{
  "head_dim": 128,
  "vocab_size": 32000,
  "norm_eps": 1e-05,
  "positions": "learned+rope",
  "rope_base": 10000.0,
  "rope_fraction": 0.5,
  "qk_norm": false,
  "tie_embeddings": false,
  "init": "uniform",
  "init_std_o": 0.0,
  "batch_tokens": [65536, 131072, 196608],
  "steps": 5206
}
MLP neurons of a small language model. Each row is named by its layer, matrix (down: output weights) and neuron, and shows model dimensions 128-223. Each number is 500 + 25 x the weight over its row's rms, rounded and kept within 0 to 999. Numbers have three digits each.
After each neuron's rows, "raises" lists the tokens whose logits its output raises most directly, leaving later layers aside.

L11.down322:515486515486497479476480535548523538493492488486467489523482514469499493543445501458523469511521496494464470461523497491488550506497504479530486480489488503505512525483495492460415484462495515517474524562505541499451523522529520499509527485492489491524477485480471470498511479526469543513
raises: "psi", "pt", "ph", "atory", "mur"

L8.down124:498544526490503498524521514473520497495558473504508487435488513477499528503457524500530472524528484488432512491501514476521515508519519450504440490500512500508503490494527462503494507503477478522470486485510540515500510498512530541476537501489531479480546508482471464492506514458495500498
raises: " appear", " meet", " exist", " occur", " produce"

L12.down940:529485489502525529478484556488496534544522529441498510530527525491515503499492465500498498471521532492527511498462534474479500459494525507507501494489498507503495478528475498469505535516518498521514447482495486494519485518475492529462502503516520506499490493524479535505495507452514556496
raises: "ten", "ch", "te", "ty", "tro"

L11.down669:478478489465470470531504538491527525463489500508490471508499486545480497478502526432482495518525498464461487519536509497484501492474516520521492499493458465522489515479537536534518535453500486509533482548519521527506511544530530509548506530464468543512521519498469529467494505450494489534
raises: "ac", "abe", "a", "as", "reg"

L12.down828:484470487488450486510503519454564513509495545468446533490502480500469501504520478535536468489514494466509531487510529489526523509525495495519522491508539521461561508485480532502522460498513471501464484480527531494493512484457511533494473467477575496482469507536436504508525533516507518522
raises: "ists", "ist", " architect", " singer", " Manager"

L7.down636:490523548514541504467493518499529545508473540526532440511512531494532495517449510468554450483481479501500504470504510517498498489458474494532448466478511501475501542509512477458442490484534539470469510493529507510477513500480521521522472519545489482496517497496505554512501505503506456504
raises: "ating", "ated", "ally", "al", "ates"

L9.down117:543493460547539508488504491469470436480517512478535516488506471519483486494518485502501508447515494532522483484516500440488502491486490495482545495484526529506522528541493505495533557450488499485541440484504498513484536507475501542547522462480529493484525486486489483524493518520506520541
raises: "tic", "tical", "mp", "–50", "z"

L6.down1012:516496495501496521505474490532509534460488532494541515512463460478503503523485492515525475498515490500538499514536509540545511448513444476501502493473479493476508500529463526520483460494510481490512525479491507487465483488468494526450493507538479459495502478548534488532509478485513485516
raises: " are", " were", " respectively", " have", " they"

L12.down202:498502550522445457486520494484495520477523525501527483507462522526501498491472499461495530502529504499503539498487499538465474525464476506511510477503475530532496455465519499493492452475484465494499507505529517530511507489481501494468514503520481451483510503512508495523487493464530577515
raises: " its", " itself", " to", " their", " through"

L6.down459:466501462467486480516485519447439506483517483493480532514531504518520546503498552484524480546492467495494509517521531491486503486484473504541452498481520516502485482531499470506517523514489509454502466520466509497471486505496535532513496495490501494500455542507521494492503517484486525466
raises: " include", " occur", " serve", " meet", " perform"

L12.down337:482514469507448501494534513536453448493503531503501480514519509503493508507541483501474446520494467489465523537533481495550524500496498490465488541527491510468466486515455481456469482475505523462512510522503470488510519509483494505477478518498512519536474453512503483502549515513483596513
raises: ").", "):", ")", "),", " Sep"

L11.down265:522507528482535482545499500486486533502506521558502493501514511523456484528456496472509438484488463445465516481537473486548497451501542519553496505562504509469485496517504475492489499482520470493484530479505465481500544519464500505524479538552466482511535542557464524480481520490490520451
raises: "are", "ating", "ender", "ates", "ad"

L2.down492:525500503489483565468538501510499437485529488498536501510512502485444475507506475513529537491545497448474509537474497494558527493513483487520529487481494449508494515508552498465504489456510486505493501474490495504468525467536500514512450523514471508484522487509514445484486446527473475479
raises: "ically", "een", "ese", "ctic", "ín"

L7.down814:522485464483543509480496522515517515540507485472506484490530502518487476496482541477499519477461473508504503484501505485520479510502511405525483515495505530492525503476468502516501530485548433504520469471490499496499464492494508545555493458452535491506501473540493536509498514503538495533
raises: "t", "ler", "ts", "te", "ten"

L8.down762:559507517534507482507481469479489537450518492517513512463460500491524562499529558462503490535524491514530534480517528507488518456502471482526503508455518511477498466447495530464523447471496492459529508500463517485521511487510503449493443491539468523495490560497520484468480463494525524484
raises: " its", " itself", " enrollment", " it", " average"

L12.down276:478500526490486495531474512496528526495527457491488517537491501506487506522476549505476477479528490496457506471508488526540478485499531446542526493530468504457470539512496505481475559472456500525495483466532479509522515535510517522525476471470525505513494483532450482500512479521498517512
raises: "des", "de", "gs", "am", "res"

L11.down57:502521497516505465518494504507484526521533480541523490487508519497489518524532485536460455546561544435532515492504514511463490474509511473470477465470512502444486469477544480479470523505501499503501472505485509505501533467524511486466472503521529524536482539485495472510472506491468561481
raises: " him", " them", " it", " each", " me"

L6.down858:528516539516496545484467491502527496529493521512525501498475512510503498503460525480503443537493502441462542497489503503472504490554448510534481529461524499506504493515493477551511500512474481507513505485494500480450512504488495527469475489511491457461513436481483500546485487532534475520
raises: ",", ";", " —", " -", ":"

L9.down135:515490491519499480508493511493476488473509513459492489513500497480485536490485498479487511526488453527510528538558469487503528495491489507518548562513487484515529510493496486450512529495505497482519460502502525473523502432548455505505502555516467515508513486462524490499519484485471476469
raises: "):", "),", ")", ").", ");"

L7.down154:495466504488512465526508495554512519552490483475528503485513488526528490491478528439499515503536508499507473501487474506495500451473499524522494558515504525507504510486496472518491517464464449505539497499511519529488493525527564523525492437527522472486568512492500499510456492501489473471
raises: "e", "ft", "th", "te", "f"

L9.down479:540491468498455537482452483531486494469479500502543535461516519499494508517508482541541490517459485516524495500472509571486549497478500483461493495471500518506509490507499508508537475531456490478478495513511471472483530506466477534451506525514503510532486532535506467495491521487518473438
raises: " are", " were", " have", " themselves", " remain"